Weights of a small GPT-style language model, trained from scratch on English Wikipedia: 3 heads of 64.
MLP neurons of a small language model. Each row is named by its layer, matrix (gate and up: input weights; down: output weights) and neuron, and shows model dimensions 32-159. Each number is 500 + 50 x the weight over its row's rms, rounded and kept within 0 to 999. Numbers have three digits each. A neuron's up and down rows have the sign that makes its largest values positive.
After each neuron's rows, "fires on" lists the tokens most often at its 100 highest values on Wikipedia text that the model never trained on; "fires before" lists the tokens most often just after its 100 highest values on Wikipedia text that the model never trained on. A number after a token or word is its count.

L11.gate40:500427522536532499529549449549498591549437455540429536459484612541483453464583441536374514460523469463554524408474485537397508535498477395488554543535579547465519488539536478504584528498530473575503493537400544580539451519438425470507539500493478565575477446517508519575583545547524513520457499524589514501485541616552495533588642564438510463516561511469466549480447430455450508474576
L11.up40:481423524477503447555551558523499508462523494470451604481573541475614545518546531487561478496527525547554559380467497433467509526458457447477532516440538439411552528527526385492472574508490510548514508514571445562549466424498436450428543449473496463444393580443529431557533573524460508516472413500487530479505479451582502526553514555451412426513540483475526510406519482553516501532466
L11.down40:499491471510585564479545511599507471529471378482541493505505427483506500527541492461451495444459525543460573552481561483442419471606452542486494497491463502529475529447464501504490531532468407521465473544526534581508583403550486497502584357463445450502463452635460540493549448546457553495509385545507459492467586423524482509536569454472557617507391475508475515482503531511492446555482
fires on: "on" 73, "il" 26
fires before: "e " 62, "ly " 21, "ce " 4, "l" 4

L7.gate116:547420558612557558419484515546480558515493495591445543619491401487543508455560595505495462513597559497480441455548455525507519446499457441557484557365605500448404523480500410541473543465552466521545500453518522460481478546445532542465527507454544516483492524473522492498473480582551471539530567493498405549574496490485489620489497506481510431592588593494404576424564456403529459421522
L7.up116:532562491498561490408564503496483524540511472501484543519481454447633470487512543490531495452440466557484452481515491460517529573447480518440439501459515398469506422511457461485532468496547509395449571570576528527435441482544416556423319433444431476501536498407491477546482499531519518371433473430509566549553511484530467530486509428459543406457493488537555444516438517445575438535549
L7.down116:541525499506462549503500533429514547562483481499457512483476508461494600570440498505562496524517522529505547479503613538472545569457487482497481443544425514514500525479519509527520413520448449511525505508615497497589565532483443489505524503532574470547396443461524454497459478530466408521585476388499455423397445563474442421490583588469501540445438530526508426420530454495379470572451
fires on: "cl" 28, "res" 15, "em" 14, "ri" 13, "ro" 12, "s" 10
fires before: "ud" 27, "ent" 13, "d" 9, "p" 9, "bu" 8, "b" 4

L4.gate98:524525634560459547474512509498472593511411540472517525424486492506530470445519350447437474482529539494581501562595538505506426517429548542571549538489493533415459472523496527393471388431485555487562464559476548490498593492505536524535446475486446499483475541423490506515510525552515422653465472516525470440467522393555437509512506546509527535493566523468468472520452498516440452476483
L4.up98:528544487481384565417476513428515499474494478474478442538476459566602440469533379453491446562509544430556585519457444538529544548527500560534523478476534543471500486522473447478465532461505455447516457548421514490521484491428457470540512518407504533543504460407520515568508504521468464566553494468471451511494456469474449449424509596588577473479475539527525583509495451578574613422523
L4.down98:497501483479422584481458452445502521547592539455545463494479484535465588542507401512483428467508570546504479505458424485485548555549467530534455476440551599461441402520525586453461580512445580483491579561577515471515536471467484564554474522545434535503508550495435509489551461509517380484475517569526482553408438415434470446460538406485522592482514504578485425546497512495583508464487
fires on: "of" 61, "at" 30, "ti" 8
fires before: "f" 50, "t" 34, "st" 5

L6.gate70:531376523481534509533488518514426407580456518482489512590499580528417488512541373547564577507490528453451430480521520486628512587578422626518451472483369500427407457503438533538555538492562475585456493515442504580522399472546496397441459454461465508570496470492439524497526462463456446489490515485481573439517500432507473532329485567564521457522515496557539478497588515486513492511519
L6.up70:541385507463430459497424512476458470527547427535520472511471490516460426495507463427481535403543515490531508410487550494539398474544520539518505545465439505490465500577499583449510526569443483495450476506518453490563507425571553465477422569474412437549443488473449512479473551498457445395516547506502450506579387543415479506437531519448452542500561402652591509531439447602573409511513
L6.down70:527520509485433508489523506536534490492477450472510460511519433578522489557511595495458474386536481527561472515415452484465542556450493510478547406525515491489551458459565492429494480477509526438470482474534469500553466416390531404540576477621504467420458479457496492507552483546532549608541564520516442646491571505499530543445564441488518573492521501543525519501518469563363537483528
fires on: "y" 49, "es" 20, "s" 11, "ed" 10, "le" 6
fires before: ", " 30, ". " 23, "." 11, "==" 9, "\n" 8, ": " 5

L5.gate74:475409589519546498477592458503447529534502444504580524574465526486528479492511493570431465448513518556546457470475498480484578482522449536480457495529582514448525509488452497420481506461486397521511552456480419592511520536492464440428617561525426546478473495547484453500428530532565496477523483553486547446487487520514509536494328521530508482558552510501536478503525432547473591514481
L5.up74:513462465554494539539496500507430506475579472453445496467437451520473529552418396603543513472567526427560534528577514603526492504590489362439500524499524554556524536570560483440500570476569469453484522509522456539489596501469429505502443525435446445539430474461461540520418382491461516495512516568459540507417499463518518529519525549479492493511474602477546435410500530475443479469528
L5.down74:504464515524526525505507560549522517537484480479534467429518573525470557429568514396533532525532515575453419447511462519527467507463513484465495563493498564530516508447475589496490397412356486569557585472524515527547430507536423532452524483495573454609471558499624511541528528590472492479561541474429542490558498516500570547532493578521549467436537512638615477478522575523456539535389
fires on: "af" 39, "f" 32, "il" 17, "ev" 12
fires before: "ter " 32, "f" 18, "er" 13, "ic" 12, "t " 10, "d" 5

L10.gate175:541498469527490490586416498530603563563407587464555571445536521502484560463486482549517430429546533457558503509503509475482548517468470527550540528486445493497496564532428522483552543579444473464457515548388533493521512469399444507562400452526461508551544439475539585497472561479488548489497503511468490422463574482444400515578462504546602500475530463465455505560471498546452474503550
L10.up175:509461508544449456513506556427594508446440317440467520505470463550470513513552466482585516510514515465528534482535517430424453523382442520486548571470487509436570469452467450519529535504404517519406483516491528588513387472485542511463580473486522402549466516479540416543477447503462417586512555396525552594602466514527409485439544590487440424490569492470508517548510586514480528487514
L10.down175:548567503517549452509427581465519570629469486453433506581433474508499543462503528503528397534533512553469450523523512496485491496496508502540540471454461483558547513475472390488506476503506494557508493507521460495554487553463514487464534492440431439467488481497456537524461531516410414529395506515404549498425460525588504408590418419532533532418537486535469531447378521576526558506544
fires on: "il" 31, "re" 27, "o" 12, "di" 10, "on" 9, "si" 5
fires before: "e " 46, "d" 19, "at" 5, "di" 4, "-" 4

L7.gate113:600489553467553487533540481516540465439673427558517571542431533516462510457531488458493415524543546488452521480454478516480476467389476525418398570591394408449471497513513503574535489599575511502501477471500440526560487505480416466519449541441456494516445485494419507488534600542511485505517545522527546469452479474511485573443492544490459504407453521501467484514556486482558639547433
L7.up113:457567493420492482445539537472563462508521502391436503454532523524530487445471511575580530465515531447506511480488466576537547541497557418521475429509501537499591556530469514526442499492500431450630377516491473554462501548572484601433476468509475527499525553527507492436391495495521496370503550450477603512480480473459478450442437505440427532567388447449544545557451551434540527477485
L7.down113:539486528413516509507446471458516524498532565512579548438525538497515474499413593526490451494517587514525578484446497491598474374532557474388433503528521558468467529552518499459455581416549476585560643588422506523482508458515511494451457562540564466425565463520447511503505490464474490523550531628550525541455531468483516506562473412507509484474389447425484572512511605530528569434528
fires on: "on" 60, "oun" 8, "er" 7, "v" 6, "al" 5, "om" 5
fires before: "g " 32, "e " 15, "g" 9, "i" 8, "d" 6

L10.gate70:529521530518563451503496515523488564609530505450627362459563552472572494532478427505473504493520508476533413459533473436518500516417496491533502510435559463475485527474515477486555529495547541541448469387465564513499473516617431538546429568580470518497485538502522509523529506549468472589526583532473415510465563460481387489492588446502557445484589607444475431512438599403503485569468
L10.up70:559472495523514532459551414469411541490617500554612400592632530453474490537473501436574553592463521440497488546541496540499469493508464513453462557449474427439475369478484462478512603458578504554550457574542492494448523471470472584523466537631557556475414414512492411532520488552481580552585555527553511533482578461526543515555556517529521505450450531477539442578440572483508548457536
L10.down70:487509511549473501447407602422537529516540463449423492548583563563444489481501483571542529455557557567582472544502477511474495510521473613615538405481587549498482525551520480454452432513481511551424470444548515568503513496529487479454476534495544411461579503538511615515472445550445543517569491553515522542478516488420466468354570536583495499455533557517546426491503416436518432459500
fires on: "of" 26, "er" 16, "et" 16, "e" 13, "h" 7
fires before: "t" 27, "f" 14, "al " 10

L6.gate12:404576516517419524570420491436419568510539446484504543528524555490533573456509531502486552519598463538514510455518513492537508441539569453505516546571532543543474430625463567566528522435552571447471585509504521551455495443493589404423543416421514422465451510470536537454529501502517454535513453473532574378486494522477562538559440492474483457520588493497483465445513424498446487478504
L6.up12:627481430622545488474491472487510425445506486407545512476439573487509463642551512580509419503492490547561517515561423496549598542464512614491495486542488451437435463513473502512511543544568551549513511501541458496506458471484501474407509451521415527425475561479429527424530514467392543592458439547551616505529482565505529543455572482604508487527564499528558516471465460499548576475502
L6.down12:510550478552548586474521502592438522521590444527509395553565576451487524544553414564541483447484508496458509511482508509540496460544490440507525561386458495561345489539485423564571530497580509464515500457559550551461454541544523474497515475536525523503466514445467554502524550584494522441546501547498526551542444532543588465670504438515555462478559486540494561425565523416474494505430
fires on: "ou" 36, "us" 30, "es" 20, "t" 8
fires before: "t " 25, "in" 13, "e " 12, "l" 9

L10.gate88:426525540417494581465425428412555433438536515475521467549521438544501498494508426569500461582519358469451533467584524549511522458410515485504536569462565518554467478432447517470532596544464600534494504464373554522474561334498484485476504514460517503495488548599530421512474480546542527435488477518546526435417511486492506541467613451566488544601563569460518445486470449512425537418475
L10.up88:479450483389534456482590398545458472495514559530556522473440547502554558408489449523545470455563488421503445498563564512542435491527503443530472458495546494539550397540470486532528526475477541459510535502521485470393514492468504437552521467436511505530496532455631382479468531518451571394554554424429524507510579561621504490521454487492475488487559455465521534491350519510601505413449
L10.down88:503520458506459416468486480518404565558549440443498478430556436518531505519542505553385554423446461499520516489429526526472495515543501546487460513531588450483556488507462571472669583495499506481543549479399488489464482556482490578466508491483445538493582590477562523562549544485485487494515469476567504562573474394449512623474503536499461532505628511472555515545486504471541461470476
fires on: "ro" 76, "A" 21
fires before: "w" 33, "s" 25, "c" 6, "om " 4, "t" 4

L11.gate69:453459529521490604531451431484529429459522508495542384441497434413524474437493512444507449521529488570460386388503540547420472459508555521523488510504465537474511482506501404408511519466566512558497502656464515417527499440439476425490504534538454460517546529489537470501500558515476524507435521523455616401510457454542425562381486498583480547527537468496485512445466499530490498498535
L11.up69:504602483453482511446467591520543490500408495375555496448558515590489484517521473470538489523583543531521430611514455504478478543580512565496564430518522541571474469446544522519496438509640488466460508467559458502546506587491471505487500513511539542456590551562561514528518473563508544469589574531441504466485553452505456488488518537422458530528523453526465566464490597550496537568588
L11.down69:525526571452514531480510443560451582515577571464540505535470511497408540551635523523505492476536511501404512551620556459448468544524468429515496520495507591572537524515410567510434410478506534528408543543574471486464472544513451515506407538576548538397446497505478467434484480413534496423545533511504474367453482492491554442623479431495445506469476477568455437460501411430389511520465
fires on: "av" 30, "t" 8, "os" 7, "iv" 7
fires before: "e " 36, "t " 16, "ing " 13, "en " 10, "ted " 5, "s " 5

L7.gate85:448449524567560465618466466481570534469523454450390442448542420478501453467498531540503434539458493630476471451523495443404501527495456443647518519472471433480602501518417503509413552547507520543461528473464452485484575509502509516446527512503409488458505525461487562459615565442490469512536461564370515444550539551406444502472570459491491557427481511531542487563562539601511480511455
L7.up85:357504417431521537436506505495566548455535511483507422496571489483472520468437425524505426541641420521542386521476555525561515544498401475469510443401528452577495536562513545459477523476383473582493476556512473531484536453531477436554547523521488517447493537466505477463610520534473492502516459477502460561564446513428460435448442517508433533396447537489505485477373561530506523507559
L7.down85:487511493533474483513485443493479530459590525522487452565516512424477607438511494518489576511545475533485593535479448431535509499538495444430508527434464420483443546451581546514555469568567456531504508568443456536496490437533623442519562417542604476462538582419458519494564535510586547442465515519511544498474533472523517366585502504512505392532537550469510542506456529531483549515634
fires on: "," 75, "'" 9, ":" 6, "." 5
fires before: "0" 19, "3" 14, "5" 10, "1" 9, "4" 8, "6" 7

L11.gate190:562603447480505450626471490551537502512565512537495499461583491593466513552553454479493458455444535492454528402497566568473462432515413457572526494550575465478582487446499550442517542481458488488518496527415479457463494585578441489519447484525438549495525538428538440484511610530568395494529508494511531463564551521577410522497513594438483390498576488387531529515426491487474537512474
L11.up190:505531589488461508539477514506523449435480484456464587497520660464530482535422611518484410458481580450561447477497466493464526539521578527546505593561534466487520513545574484476539497495577606533476477534515558493535453457499602469493475464428403426474543531570481536497591470431546483438517490458416477443544397472536494450410482553537447553502520438556552491437468365499602449496503
L11.down190:522458586594512477335567401421507544492451492468501520423556459490443477474492492424600525459504540458444456455490494469550543521472572498450470551529523430424498501566524364497416442439482507516509584502484567494531557527452371504449537459520534495495519555495513514503513506404517468452452470542508546544505533492504523523516515503504522488455560499483514446433527555375562466443530
fires on: "il" 46, "c" 9, "ol" 8, "p" 8, "ul" 6, "l" 6
fires before: "l " 15, "li" 13, "v" 11, "l" 10, "it" 7

L7.gate189:571454576436482429514500481501485477556447539422509438552514508517443474519547463519561492490524498513550409568606672501512505489471515494525487540504523501407434538485509473415505460495605579539444415480517393501534416413489478488571494456410489393570454449527479540565461440450517504468646576465451496560538511526480443553525582558448472539485528517526544577456539553484471485509510
L7.up189:506537521566515439497565472574486431533422473544419382493495471464587465517559580481506475463504478477491403560484520504529422502460471539652513471544460385400399504532547530465482439495494416513511513412482435570606497607505494529525440536470435455548507419515401516480466524613487487522505569439498521537643483473504526439450577493506458440479528571532522444603485464552498455474477
L7.down189:434520538518542529532535475486464496543479461510396506561546509612444453550524420550613519424491422552541570446523415484440480573411521466522506493585570539514523500450561424613491590469503449436462472546438510509537470475487579396459443479451436511508554446533534549503471456490472467443558528496447433503449456486515591468463547404531493624511538513487466503495417437507455387510508
fires on: "s" 18, "le" 18, "y" 16, "ed" 15, "t" 7, "ab" 6
fires before: ", " 22, "ly " 14, "." 11, ". " 10, "==" 8

L5.gate19:455495526444465533643553542475520467560504447468566565455575425455456510505544523527525502532518570593458463474532423563528508476480529511478585516618452599445468455536542528436553451535544443544435620490518454549505555585490501531453568465503431485467456505511504476538574395505573514466548596523481585397512437382560540547466530491543549570480561551492500469437453548503493528500501
L5.up19:468484554462474456559475567480529429622555478493535411456523499528405460461540486444429499442459579502475471495524454456501527430548532474417515513550491501535486406489464474494544461514558342457424492427514461479491413522527481500514450476480454514490490470471503484562457407583485457524480574568545508525567455359522528546572433377431436406543472535481507587536551433495582479482504
L5.down19:555486501619589535522488567455588489512465483555478601537454538609507501471661466441540463491504506538441514465484462428435593619510412541469456591509491446502492531493490498497480453525504494560464511515545550422484437527403490524456512475539563411515515450492464454507449523447502565516449470461470504501451510577443508472551572471496500470401441557499486589536496465509458529561608
fires on: "av" 45, "ev" 33, "e " 12, "ov" 4
fires before: "e " 30, "er" 27, "ing " 11, "en " 4, "of " 4

L4.gate177:516451431509564540570556488462542517465496589563496542495533527457501559507516465494514464501414560468522519493602528543593531488569533409481516477426496629484542491579437501482550470502514487470522427578470496502531470546536504493421494530398485530465493505404454407378515523602462581609486540500609442520489507493456502640479479467545434438573432475506521546522470521491472586511481
L4.up177:490540482490518489506484517471563444483456537409481511472447482550488514531519533478527515543542530513508501547528520489586452470549413466550528443508572390452511543389531491496487523518490500518471512597506656533459537514410564638440609450483569454548436438422485511507463465485433469489504591501568463547582487453484529477519402586512523442521444452488496406445447457501507449572461
L4.down177:458558519567477543607400521563429542491610470566451476504474481392493525499423466561409515572513564432488477551452523573516432376498562525576480573558511530514460494536464519433529525489414495487504513488538514529584532513481520484464474405515426579608541534510531573438564533505441590489484491539551491433443531553473461499467446531555515484439489488439510450487462471538489413468454
fires on: "i" 98
fires before: "el" 20, "en" 12, "re" 9, "b" 9

L4.gate10:455500512495441439437434506494530478582520420524468566442473583544471448480517458448461602511525477465423526410435566447455564595502525557550489544587543512501490481551509467497511437568588429514533470534481518497466384436517504413473433415481516649507513470522441504544530514508476495503558539445488543589439437476444491496499559516403420464503593565525515491479537437502516444531502
L4.up10:567483451501567491522464513509540611562494393523475436458459556463532566510485559408485459579486536434520499506530440527415535538427580568531411545488502519529551457465472425519481457457564521562523563506462463588458439435564569505531383446400571526510452529524454454426456553441517523500496552468692527528453532528582496457487443506504531441456504504547456489440444397523404520477476
L4.down10:591522503429496437574496546560505522511513569514551642506488434468492585551521520535565560472509537536513463509538404441494583534529460433444504470563526504533544574526539406473496612469493557452443453480478539509511537549467465485494526428522481474505468455498545448494496532579488500444529465459492518551371567509539529522622545475414380499535485546565518499428448477615457546556469
fires on: "on" 85, "ere " 7, "b" 6
fires before: "e " 39, "ly " 18, "e" 6, "l" 5, "were " 4

L11.gate82:603477482507470535533552503582468576565554625487369438535450516512384583475508544534534470519526470556491456550465545464480536536520498519560504457566533469555475490509505548552571490567638484618424491525498562532556511596428451512459474546442487538547363517489445447432403436496514424464441588543558507541464501518477505478519552543516550499560507507548500508499530549519437496460485
L11.up82:616481507445529470496429513548495509587439552570479510481396497425483475567489458544521531640506561483516407541512468480515455415455489507425527590476476604556472437488544479596561565509544500526500488451467547585534535513433482474522461535506396556478429512527537525524463518520553430440491534454502394415403480504529509511484512535454501477487572487498526515401508532470504544439515
L11.down82:404466581588570525573514453516477463469549478451530593499528444494540488479529601513499450426519508501483464450465583558461345575433470485539504432441519503437525520491482446493481558483510497519564392478508369407462569525497474558453437603487464443471504455473557417472479465593439502454437439492538484579501472502420491507439442515469479480439493511529471517577560518579535465507528
fires on: "w" 30, "ere " 23, "e " 8, "an " 5
fires before: "is " 16, "was " 13, "ay " 12, "were " 7, "ay" 6, "est " 5

L11.gate110:464370501548525514547562509515523626536587475481518450535501546481410520496499604466455531489578543606523494467530425472446535483493458486548571457412476523522479549487552568573473449413577527497510511436563518574475496492539434548571488450509535602509591463501513470540503478466474486465570556576556492509571468465517469589546499454515447509437534561490532588438519414409465483450504
L11.up110:453472471476523440542435542501584468539585476525506504548506540405495433573567393520521547494525479531546410549453475560520443518590549507478442530528596452514518526588462529374473457492576543514513460494460421474459398525489499448527530495581418481443481524545469546466537498472561538533519531428583636540576551507564519510473504484470419404564504567522596420567518496507544494391478
L11.down110:528549474468471554547505448572484508444457478482557562496494375447439461527463543599459367496485574511457598590493522499523485547458479549438538499464517507463498416533386525406547523417541518398487499472537623483448510462457537513499522400468539476468509510497534445428540537447496578484550530461471493573514515462500482555418481526511499497469450403537549475466464528493425589450508
fires on: "ar" 26, "ic" 20, "igh" 12, "af" 9, "ac" 8, "e" 7
fires before: "t " 40, "t" 21, "ted " 14, "ts " 6, "k " 6, "k" 5

L2.gate9:458412492484501525484505465430579469459529553400537573439589507579453427467486463501545490484531511496550491535505421494505446604524507425521598452492582449444503456571518428548479540549545482513564564488502549515406486475432439389548527536431428408504491554522498503580579537453464587570555531523537475530530594474554423478452439458584546477533586556560514506587448540434558531515473
L2.up9:511495540480467479553480411396529417569478593419523566415516443499541574426447526551610427441478506497483433547497564433432454439461451437556533495514465395546516473518632488506427488535456616527477483532506425442448537456495419471534508431471396467477467549445526565445484497486559413470499449475499525442514562504481530507448516419442491532480473402510465500611464515474463551421563
L2.down9:421459523545486550473457510462445542491546580659429490482533527506515553439478516428494597593489541520518559472449453522546528473515529470500499488494479461482530477501508432555523574583498528492475481460499545464510434513495350418528437454563510398509437544502579514464574447554500507469510460472490522577488489530416452456489505421509486480528403456392526407549429504472424537456509
fires on: "," 100
fires before: "0" 22, "3" 12, "\" " 10, "5" 9, "4" 7, "6" 7

L11.gate121:513498538452439491469513478496436490591511452490510457448499460560375482473596435475575571514558495399576481584492545489567445559474531582528457437555414531446514545458579509591457532498480532519490436542428470474445441484442445483514411560493487549528500557448523471450441512589557478436484565435436545493519556527532424551577506448536447475536438411503526502441503521577457576507487
L11.up121:520592484380545534581534508485482511558440510507526572421439438572528427581422341572526604386506531454581452472507415473573495522473499420491527487499451480470583496543488513442496548445430495608481430492455440608461469466421562411403428498479496554454539492482438522532492481464458491535520475504496421542509484416483479479483476456551536431520458555551471571499483507501502550449466
L11.down121:466479573497538478523508489508461479443522519528443535507606519457470577465468501488515512422556496538528578487573532476594513522369467531530545516497609514523495535544569515488504494569539507466547426505481523477445486412564465455508547488495534528523409518535540500491494474491486546519549561602451504678465548483502539359460566491511527552526498634544460470559510530543507456452566
fires on: "y" 23, "a" 17, "es" 13, "er" 10, "ers" 8, "en" 7
fires before: ", " 41, ". " 19, "." 9, "'" 8, "==" 7

L5.gate151:476489468439553459533504508537492579520438529408535546587589501460388502464520458517517453443535492485432432505550469456446454508425362530531508463433510438562511490530499553521546469561570520545460455480424469459574504499581500447446477507480454518545495446479463427504505487552570551492470565561520482529501533510433518522543546634486511485442533409508603453578500535396375378492524
L5.up151:444531443515463476488503501539465513474513542447483538539580439500466588534569423519458531484454536475467525444484434492507545426470503599528566498513600549515486564475516446432514547460507405472451573499403509461479481417587576507498522471530382547547522404568492476460493493582436480568544530483574495588535472460511525572478449556382475510485476439542588541428449403469458532593520
L5.down151:528466525508464420537505600580595469513539576468461481460394456509564525541509486554504535579482559474430497521534495461465508509516467533496563532514497502519431586426433500370383513478416434443446542566409523445565448555500500468507448494559570414476487439519480432464471480512492480483546453433489515512395472544450499458514372501497462612482463461588531566507493549552454553550493
fires on: "e" 57, "b" 17, "igh" 9, "h" 7, "i" 4
fires before: "op" 26, "ther " 8, "as" 7, "an" 7, "t " 6, "th" 5

L5.gate100:467471449494485529463550460500450513568499544431557504441537442421515633543487399455632484572513527639571474490572518440516511510447481435476538514416551423481514528583509538504597637461550419492502485471465450553536453455548467560509424568545508506402531474493507474509562470538473512444446493484465432477509615520459469541547509551461486488544481484550673497560526464407503508526484
L5.up100:521498515453513544565566519472453579505529529516496572439530418457447508470543537502544565504456501585575426434494443445467597523566560437446488501514509569531483494527521486445516550526624506530579500482510383509482492514475377455535481517568506486431490376598561518442588504526487497461521567473403539453428497463412537435517403467499400463526472351543509507553413454570455551528509
L5.down100:529515450447477390520508508512456521543471511547495485504399450517452475551546582435577514506506512491456430500558512462465496562438453495516534455508531362543538534570462565497478515429481438488431496508495520483653397482470540503494419454529602574460472475544405467535549518582476453461504493508390515629445397535478511473379539568559485573480427464464483445427561457514451511530454
fires on: "." 82, "," 18
fires before: "\n\n" 59, "\" " 15, "\n" 15

L5.gate158:492462432479539516592520561427578545501520463553491483417502560486545509466492447488514433486460488539466447522430584521503506572497467460428546353531426486485617452502478548426561498506472538438517500544559504553511419473495501520459528500420492534553509513504436441435511546392589578522535514530537448585611554474486561490487422558531463476456560492522435443474499414477459484499549
L5.up158:531565381471475556529509574488555464487493540510541483452621610510414431441475418584467520534422534498511448461511472484526560502530424545539473503428494502550456463494449369464452553485501472409562481504451476448574552436427555531520485376560540545606474516444485423547425497519518478565467498542466489516410536501468484559527362472566495552449500470481481514465509466533437421478430
L5.down158:524447385463554581499465426516420498571460494580434457391514487492501490460461586522451497564550525445506527523377473516536496513491553477489480534524572570482525479468466431485471430505563514592498481460510502572590534584494581479400513536529585488528417476450536528470527550452498559453450480402453441491437499585478482483520517470473513491558458512461584397504511604514545516527463
fires on: "our" 35, "iv" 13, "i" 12, "v" 8, "igh" 6
fires before: " " 28, "al" 7, "e " 7, "re" 6, "en" 5, "el" 5

L2.gate155:450490421477473472445531561473443507546462525498540503420588418573462619488524500454487526534531447466435524472526463629524506456489517430484508542473494432494489473544519476470498579479476509513525547512406480470459546393545458531530522443453478469469531621507466470502484586499447573464502537453440486497449458589442522500509557473516554470552579531416483488565603558494540484413435
L2.up155:494479490501535493496594549423432476511433494428435464582574489367478502419470476535508465516540458484522539542506535433519474391524454442557465492512553491585444466557513518454396551484413461429388513447499520533513502470427515480442500444574489542562488517506553415473491544475523450515460439489481462436441479424465551510574462546530534447460534474536534448540540492507440543514433
L2.down155:434532424546507500460465561547559526493533469504507591471478445490468459522450489547524494464520473572544470470484402448501461496572493545581580515486536619541540446519466511511476593483496507434523528421612593585480463450480476527561494596533422430497438523439479493462506527446429553619527492583412417544558479424481474446464512458381542465392576428531563565515527560529561532470446
fires on: "ec" 36, "ou" 34, "y" 14, "an" 13
fires before: "t " 25, "ame " 19, "om" 10, "a" 7, ": " 6

L6.gate19:508466406462518491500489425455459529510580506493449491473487397434380517501490565518478551446521529526465398482556456445582545478588521471594570477422583548506485505574473561569472560524472565545503454450485497519516600445474499413561451618513553505400549443473578515479530564461611426520477552509465610470541544450530433477550458529479463444515449548540511434446526516554476579492450
L6.up19:512468582429467427585529554483471446434566558489567548478623433463444536491471411529515573454455520459456493471540448464578525528507533496486516455488590497523489461549558496473522550547592564566535510500492533526593481532552531385395534529446600442485519475544573521429402470490519531492450553492523535548493480530424526480342490511580479489468478453514465504492496497552555498421457
L6.down19:479533435522514469499495518566486495498512467511497495427454591491471481447478575521548487488418540491554460448526505557462644449507487466565492473520498505552547553486456511549464501548463394566520445514479493445441448499500485421435518584583520502486500490600487442464588438539576443472521519496405529451441501564494435479516419491546572467461558477455482410517609426503460632514468
fires on: "." 68, "'" 20, "\"" 11
fires before: "\n\n" 69, " " 13, "s " 6, "\n" 5

L10.gate82:502530515565478478526475485482413561505489504474495469525581495472535520520585439585517417563547595482464419500510510502403442451502491475500508510522574606473454428525552586431419505465517477453575535458471501534416414546538498496558549487483473533517545541575432472478462583473448578520456515620511510512554591483533555357534488553500461447439457609547553484470510507416498617497547
L10.up82:515451523528453496464533519602452532486538457418510513518444566411540515472537484444462522545556461490414448511494509559523553465580505497577507468574490515560542422520536486418515510505560397469502516534465548500473460507501539550570522509491555514507484458532529545512532602561476547521425509498534462545554451484492564449466543519496494496487419440511395510514485471401453518432474
L10.down82:504510536550527527457503516546557453545617499511442529540530523499500575475431432601533448449481562507511572527586439393430493468581532577541462518459598525514487436508466520494501571461430459439376467442607515485508478514444505546481482534508478456539464540491434416510520492387534539513588583485516481457395450492555403427478503557596490488434450497571584443480486537510492489477471
fires on: "as" 23, "e" 18, "f" 16, "ou" 13, "ec" 8, "igh" 8
fires before: "t " 66, "t" 15, "ts " 5

L5.gate67:542469547427575454506528509525523546434489590455639545421478387443437566568516466437493523436513491389482486427483522562565520460450431464484502575413564490455464453523445426490557486519504512535501546480556478520501498480425428517504404483398544448483471516481544539413466494430449567495453372460560471502577549521484542517610517405545562590479530558491493499455497499429444572463420
L5.up67:513499552476483474482581502580557378488495438541489508488552496499504459529442464473563399358511509532513487476532545486548537531501508440515472449439611391505456471525531429467419600515486467562454594524659504477495492439544481451522529458516534588562487500468513518411496505474437494466557464542486586441510576480494546463471487478470528613451627571543484469534514497447505430584435
L5.down67:505489558526481489528442515516507502508514487447503494431486508519479577473463470470476649606525457427504509524450516472458482503451471467508516526515390430591522462440473459471492613571548456409399499586464577488547375358397517444495498586483458522492537521507537444523476396449506452390456514532446412456418494426460524490421531410494481493470548404472508538535479499637505478506541
fires on: "o" 43, "ro" 28, "is" 9, "ut" 5, "o " 4
fires before: "o" 13, "s" 12, "w" 11, "al " 8, "h" 7, "ur" 6

L6.gate165:526455516523445481554464458530446537545522452493553523500532444482513461471407435492465482495535476538567472504549517506486524464513554617422431500506520504449526420510464470437546551515497452459502542430420496537444523645521462501511478518459529490479469536549452469564555553509414530568445458527449479422481421409530464463494492425557509452449506502439495462491540502596523401533463
L6.up165:512389503499487481631507426548458544424486523470480507498496522465457505459578569523568523543597513503480476444563448488456457509483491563459400416536504555493564613551465538416587480461404456420579497519530493432517574628450533492471477466480450518496549497550488457462470506477514518444506524543530573526516475431487560516622565500477537530391476424396519566460604457475427466501502
L6.down165:562529528430535460564557516560503478499442482522466515452419536550374437519582538488458502450469555564522486539446433507448529479509513464596495428527393385472547470526449469525506542527514491510483509476615469594510499426450406441496552452398522428519526468448475497449406323513537570442467441483509496479484481475481434483641476541522542511495499469487458566448519450401498505392459
fires on: "g" 28, "a" 16, "o" 16, "r" 11, "ar" 9
fires before: "e " 22, "e" 10, "k " 10, "d " 9, "k" 8